From a checkpoint of a small transformer trained on Wikipedia: 879M tokens.
MLP neurons of a small language model. Each row is named by its layer, matrix (down: output weights) and neuron, and shows model dimensions 0-169. Each number is 500 + 25 x the weight over its row's rms, rounded and kept within 0 to 999. Numbers have three digits each. A neuron's up and down rows have the sign that makes its largest values positive.
A block is one neuron, or neurons of one layer that tend to fire together. After each block is what it responds to, as a language model described it from the Wikipedia text at the highest values.

L2.down22:467514508536518466468513494469492491507520524471473468531488523475503474462487469553515513520502537483530497504485509511469468553479539527442481481489490541527483493496544480492437522541507531509530517482518490493515571524521495516512544507483500533505498465483478507512480475556509531496495514510499508502503546467477492459524493492480468493496477490496492473476469527529476508568530475487483492489542462479513408519514513515492497547499505480519521474517489523467510516492493498502522496551474468508492513507
L2.down329:506500539473501500533570501502534486511481493491471475445423522457489472534499543479506505487494485504471472477509538479507500503500481477482466500468499477498469518481468538485505505504515468496502472477500496503511518508469495506496497492520523518518505523500526479503494473508503490506457482501494469544513530520505496518503509437508492507493520513514500498520517517503488490492528518533491494481527529516489535461479487546533495526510499523513492444493545510516466519536495489440532505542494500490490527450
L2.down503:492542486484491514537442500462452501472492513467502526524517522477505516479491504522445477517499494499496519507518501528488466537440533510499485515504511501522458505531437444512493455530510529495509502443513485518514532478490484508492535530507497551478481513520421546451500523525523473478500498536472500477520530490498515495502490455503495482478476508486502483484494497524495499465500448491517482484491473514498474510531479493493472558515468515497499499544511519527507465529475499504529457504489429497533496495
L2.down702:528502504472520525469516510499496475506507538448520511495491500534522485511540510473476503501470483501511453505539535510503498507464497496497519538508492543503476469525474506492507489526516488497474500454451481484472512505529520523518495530511485493510518505527498552485484500523481425499497492489526525458528500493507436505519524486519524458489513517489483523474531535472496556473526484504492472550463508521534545493491488507544497508485453499489504519523517496484476503496489494493513499524446521497487526463
L2.down726:500529492503483509500527497484538459493487481500502530508552478516489501493499513480445525508487444498504501454475509514477511507494533517489511534482524529461494510520474473549496537500472468491498536477490488523517526437521493520505470435469501523529503515500516501488475493466494544464519526449483487476489470505521480511494487514494507515517530498497493500514492461489498507500528467537483481489562532495479512513534467467454513491505516514494490443483489510505462458538516529507510512537500516468496507493
L2.down819:517464525494505522494525527472491519478469521516500470505537512567509497517497475531467510513493522493499522453494507548494502508501520526492470462508487514492459477505465517519459511556514547467512484477519484518484518517529519513523510500505474517454505477498476519469439469495493505477481509476461450479499525537497570516526500474495509449454544531462503471451518482515499490465491472512491494513531525473494531491494495490496472511498479464502507495517475515515519491502539538503481484488493495540479566456
L2.down1976:512503511493534500516500489540509494447482535500470492471489535509528535511478510546500511505522513466535496456513519537525493528509432524491490537506489503506498513533474494519491471525530523490490469475427461519451515472498462505527525527509550469511505464492528508485489532527492494495512471513508494489525482467472449473507516490533521502513550492462543482474503495538507479475499429484488508496489471515480487447497524527494438501484538489545471506447500518542539478453503485522477516470480492463498471491
L2.down2251:464484495443529512493471507479527479463491532508487484501502529502498511499518501524485469484463507499492526457495523541492527495485523482503528513494465519525515514506463488503511515483496512464503516507472492483488464554480488533482531506512489449517517489479484503434460486504519500517514535503508465472497505510487502476493498498492549521468493479504476517508483510501508503484504474510493487489500467506507485549503521504521506466499509531510475508543507530510505483447517471500524474557476511481519474506
Responds to: Finite main verbs or their past-tense endings right after a sentence's subject, as in attract-ed, fell, remains; also the line break after a "= Title =" heading.

L2.down106:508468486463512512534531466528484477505469484463486488452497536524523520506548530525477498494502516516514498486468493508465466481494518461465461498499495488543554529530469497509509495519493504524506532501483518496523514476565532498455491438500468464499526490511481502483473469527501499508519485527475470524532525479484484474489483551488525494471537501518487499499490508544522536516531492468499517499485508496506488499509457510510552541476465535507487447516474468506519528485502454477529500505541528496468503501
L2.down828:501524544483503535494542489525518503443495508457481525515493511519487501486500528536532465518472527477498488547517493489500494521516497458466459500458509495498518504518475488495536480530490494515464518469519529513515453460470505479476475470481486511483484479487495469493496516501486546483484457501495488474500506481501539515462523504484502452508502469511504551486497513473510529485507476511495555517470479477458520490491446495505499453502536543509495486484488505485481482553494528482499481486491519515483598556
L2.down878:529476532487512499509491486509525527478505509510475494489498473525508454474476463495504491480486502511543473554502525538473493515534494529508533476521487495502529442505443478518478514558494471491520463458510509459470462533494549525538493467546449498480461475478487517504482523515478524481466522508514493487500523519449463512491495464517518476524517513503512509477505510560488487473466480516511483477531493534477539482461495478505457448538525506523510550521499536465483518493519493474498459480510521437490552473
L2.down909:450539449518488525466494521501530470512464498500507493476513504473504493492475526492538463536522476534475532603482508505494492459498485505488479485468491446505525503507475494476520502530498535497524484536502499465562480471593458515470479517474496499510513503493513514532517526503490510496477525463484488528515475483472526521455479549480470535517491514501460452456523517514498485478490543498452525563498472485492520470480513459514458523540507529494483493500511456493426525480510505491463458467497537486481520516
L2.down1313:465521466552465491484542511500511514485477489539487563499512503538521494484485508512452502517482484477497469525491519538455492490521502498521514497509475503493542475500483506503489445496492536447522522488523499520514523476491497470514507502500518521498534520484515568483506492535461537533506507520457528486506548528495454512526522464507502512490525523486498506480510522523526525474481490508495488492499474506436474513481511453512472483478497502480474512522489523467455494476525480513476472533499455493545510473
L2.down1528:511523530476490536466463516535553517511514500505503516536523520505512523494482463495508461541537473496474499481527489529492434495478448483472475533475519500471536493478478548535483460528507526507497496525519530498452491499520516526457483478457466510486495472498480540514506510536524508461508477513513506466526525476491461508485473510488451519498481502507491491511507471487489461490503499501507490530500504508492502533461480517515496505460517530472517437524496522512453510469510526493505563491488554468505530483
L2.down2198:493505471537464492503474505484477500500543525530490507473533487531512530513511484498544491474477519554488507518566515508493523461519535493533500482535503503473479461482504517496512537499513495515477530515455444486528483510460477561549492461517493543452535510519540481509502481459501478510548528518553497494534472475484501521469554464521477491480512534478505509492472487489462496506482496516536493503496548495477478496537542500528492465505523491555521552450487451517493496486516487505511499536491497504452486480
L2.down2226:501487517465530527491471493507507456502556430525490477497488523474506528525482496529510493510509513514490494472487518558479474489501531503473490504483491498485531495525431467490465475494504510537455532494529495506513507512528499493469484451511486503504491502512466514497470477527501546518478525504518497529479496520497452510472500523493500489523538526512480528524490443512485498513518521495505481477518488479505514460517515521491489509526508526491536473505520532546473517497487471516522534512516511477519550477
Responds to: Adverbs and adverb-ending "ly" placed before a verb or adjective, mostly right after is/was/were, e.g. completely, virtually, largely, also, not.

L6.down1482:495494497499495496504479540500464532511504497552505512507503502523568493487486507466474546502492467492429503510527488512481474519482516507513493495498497518501501485492477514489449516488472482492494527525519506535470480510484476513494510476526463481498532544520460506446483470511492559501494517499485500462524529466539532479510516473460469479558488473481558492474471476501482494495490529500532496466506485517506493512504551492462524434486508490497499554494506568485492516471539476469492474550537519539531528495
Responds to: Forms of "be" (was, were, is, are, be, been, being) after a subject noun, mostly as a passive auxiliary, e.g. "floodlights were installed", "gold is stashed".

L6.down250:489521538516494486515468515481507478509493505489476480473493505524505498507528541512527508474501486506537457517501515481494469466518470482464554490546506520495481501487443545499461512554516496499521474495486530525501552495500510519503487499528522526502547531526518512491511473469457499498492522449511476542531529508491478493525528470496508531498545443508475480505495497495519484523498473513498534525524491478516508490549528538529492480542472446487504514478484434497456593536494532504502511515444522479478508504
Responds to: Forms of have (has, had, have, having) and the preposition with, usually right after a subject or relative who/which: "who has", "They had", "an enzyme with".

L12.down1454:501477492489477510472485493488459496487493515480453496546527485498538548528499519495485517530501510501481551510559471507537538484449512489502522491492479492511487514504524501481496481484516503495511513517455467499524489481493538469507497496487547526461499510523488508522437501483474528484549474462464468495486562481484461445484452499492479486483488467503488510455455496478533518480506496526484503503501543500516495530498508481512501500520534521497516447514535498488523508509468474521523480516500486453473511516
L12.down1567:473518500490510464480518526501455462481529511484509515513528530486522516490523490535513532507502533458473541547462501490537481516485496505500499495476518524499485477484505468468495485511421478499498511507535508515494517534489513500492483498514478534497525486471508443489535465564518536515500489511481496471485508502533510503524490533517480513521540532548510484485484466528441527477513523501494485469509479512483527473494530483508467490498533495505545525484525520526482491496488493504515507529566502508500519497
L12.down1757:487489521499518491498569491497472499534499529495515522502476460491528461482472531534529495542474547485479518494506528484490525483479517561471546488506518486499523502519512509472522500426513498511524521491502509512541491492491484513492532524501455532498480487481571492489539498526516505521504487499501538483553493471495477529545519516513530478455485506506523479549501530500482519479462523511515507481480512479494451471478503483522485506490518496462492560528497501445478489491485499444520504503473483489496499477
L12.down1903:472511469501461488486529485480500476487523522497533522480511503537513475495532511500536466513523520448474484466475502492470500498538495525484467478541510495484518487467518471535472484521442554455469498490470506504487513474492445495495516526490513530506516496477466520504536498481496584455485527504504492497513503495491489524514477450569507484512481514520487541486490471494470525539472534477487497503472491482493473491525493495482510516532467493544504516514541487490472496495493499492554471482503493519466488509
L12.down1920:487502568502524491514482530496533500500509519519519509519492520475473495498507506511451452443514499494473505521502500470521520506514540502499530484448545467473491487500501502511503486490399513541518504457519516509505492491491527508554467477541530481483524493520471496513518478484520524506482520524462496496507506533491543521478499502488511500469488501476483454503501458472524534476475508473535536531464525533480438517462530542496453494574517488532507503500454454502500498506505514487483512494514483501500508479
L12.down2422:506513534517519526513484483514491488492476526514527518554467488499481507507446480531511468486465517516493494464513473509487537509508485490515544504482498481524510522477491469522475534433425523488502538515490470464514439462479523490486462497507514496514482463495519528527494495520475493461481541505513514466503500510491499503522532480468490542510508494474486504464513505520462467498494505457453486482476531488482493529479485527508534510508517529501454513475496516493534480454467470485480480495532512484507469483
L12.down2580:519495517515488488467511508494492487461509501528499516480511528488483513486458524532520504543500525506497448495508455506508503493494498446510537496481525476468512500519507502526519533524440499497490500512522485505475486514516473463536498445498484536467518488497482466492469505484502525552472481525508486498482497540485519455461520461503493471518479499540451463518537479554535515507511498517521470458508504502466466497537553490519531494504515528470535529485542493513490493495460450544516494518496496486516466552
L12.down2583:476492497475494533526474494492498560469502515483535515500487489489505507547474500490480510492523448485509529531493507473514500459510514485525559495549501449486505533467480490498522499512468488532487476518539458478503512503503516497481495520503515519493499499525478498444523515494492577528515521561490472505521468475504566495531476464528490534479508497519493517492513471508494500502482475485469469563479516503479491529550512512473547540467527519501515467489495456540503508469554488491520473498493508528512511512
Responds to: Auxiliaries like was, had, have, were right after a subject, just before a past participle (was built, had remained, may have been); also relative that/which/who.

L12.down401:496493468470486492513507506473499463545518466486503508516511525464521516523479514524472469491460479466505529519479496517493471487503537472521535480538506496456506497475474505490518496499507502490528464492472516511471506531514515490478521465531532503511517472459524513470525511561533511520502523487524537496531511526504522485512482512507459466480528522473515517532459501504515539490489539507525495464486483506526486467497490505470517461494528525537511547469574529481425490526490488488485480475534512541454554484
L12.down439:484451505528476487493484507515541482492481514460514494525494452513455506485513512522515528455514532512468553494473491508514470525484486520457458508488558466488462486519484501513483507498467570500525520463484465449502491510508519528544496496474524496479479485488502433517502496472507524473528472513497494460483518528503476469478516506526522493500496512526490489478510463486519496502532515564494457524481449442495519518499534505521478471531500539479496552514481551512499535489519491500475470528500509515552457532
L12.down824:488486545463530471496485491497510475498515505465517523523491492443530491492546499517537507486504502503491534551469494501479475518536499512467524475479480481506527542536503477504502525512498497481475508494496491490511468528506489455518534485461502490452541533519519514467484486488481526536498467465547566496512486518495495522479517492503469490499485505540499509467480524494508509494503501467504551494490495507507465454495470459496492482513522508489509523458526511474469501482464486495489500505475454497462504489
L12.down874:484518537517525524503502490483468507464489499487545497504505494526509466474490488506465545543484522547489535492446525474549518504501491526507475465512492472529470488500471456530516490499549501511442480489501534494478492498490530494503478503505498512522457497483480499550555519470499562478525485473539545468479515524510461512526483484537484571509493540482519489524507493469512465507540521481488520490493503480507494512467462493466459429518529486469530482509516503515513534530492495480491500492478493472442482526
L12.down1357:509494509542493490500523528461494503470479509500505459488508439486506522529489493465476522469530484526519515506483479514516500519522492482498499484474500499502519472461518483493512521494507506543507501528507462549499458468513528488492499499482481456520428509482500515478500461509502517475471504497551495457534534509508479504510505487503490445490501483488526544496539505500511482518518511480498497499515482503526529561520495475487511502502463479466515464447494521471519489504501481497511492501508479486531527499
L12.down1547:512536463490512514481454483480507523525501500513507527519489460539489473476447521485507460507530484541460518547518508509512528517531491510509489548487518490494523503504483482464509558523462508487475502475502482536462481506482492484483452518477508527476528497529528470471498545474522537490494511465506542489489499500477489511491531486442498488493491512494499534510509505495480497462475458507554538515553487474497507529518557470516456484468503501491491539520484548489490506501478483501500449510495497466454500538
L12.down1866:528495514479469503495499500520471468534550500530507538533537528518510496506486503484449517539490497453474491520526518521509477527500497510454504483480520478485511493476508501520514537492517479518533497503484492507513520510483516455554493496486465483433468511471474477503528481511494491506459533500458541504502489491461483528500525529514524502454522546513498537525502470480489486538512466466514549453519529518532485437444473500550506488494487472515506501519507480468507530476531563491499481505502456498514474509
L12.down2045:485548481472509515476492479497517513507497512507472458516502498484496515454463532497517519517476471483494478536538493526482490511461445529529488531514481475501512468488504498467520533499400509513530480500496461498522494497493499511511524478503478496540510550466530509504472515477501532503480525472516521483555512467490469508465485501512498496479479525536493477492507518482491469510494515465502476508500519517490472543502531515453560489520483514452535554496498489521523472522483483490534487491514515494488528521
Responds to: Forms of be (is, was, are, were, be, been) after a subject, usually before a passive participle, as in "is exported", "was released", "be awarded".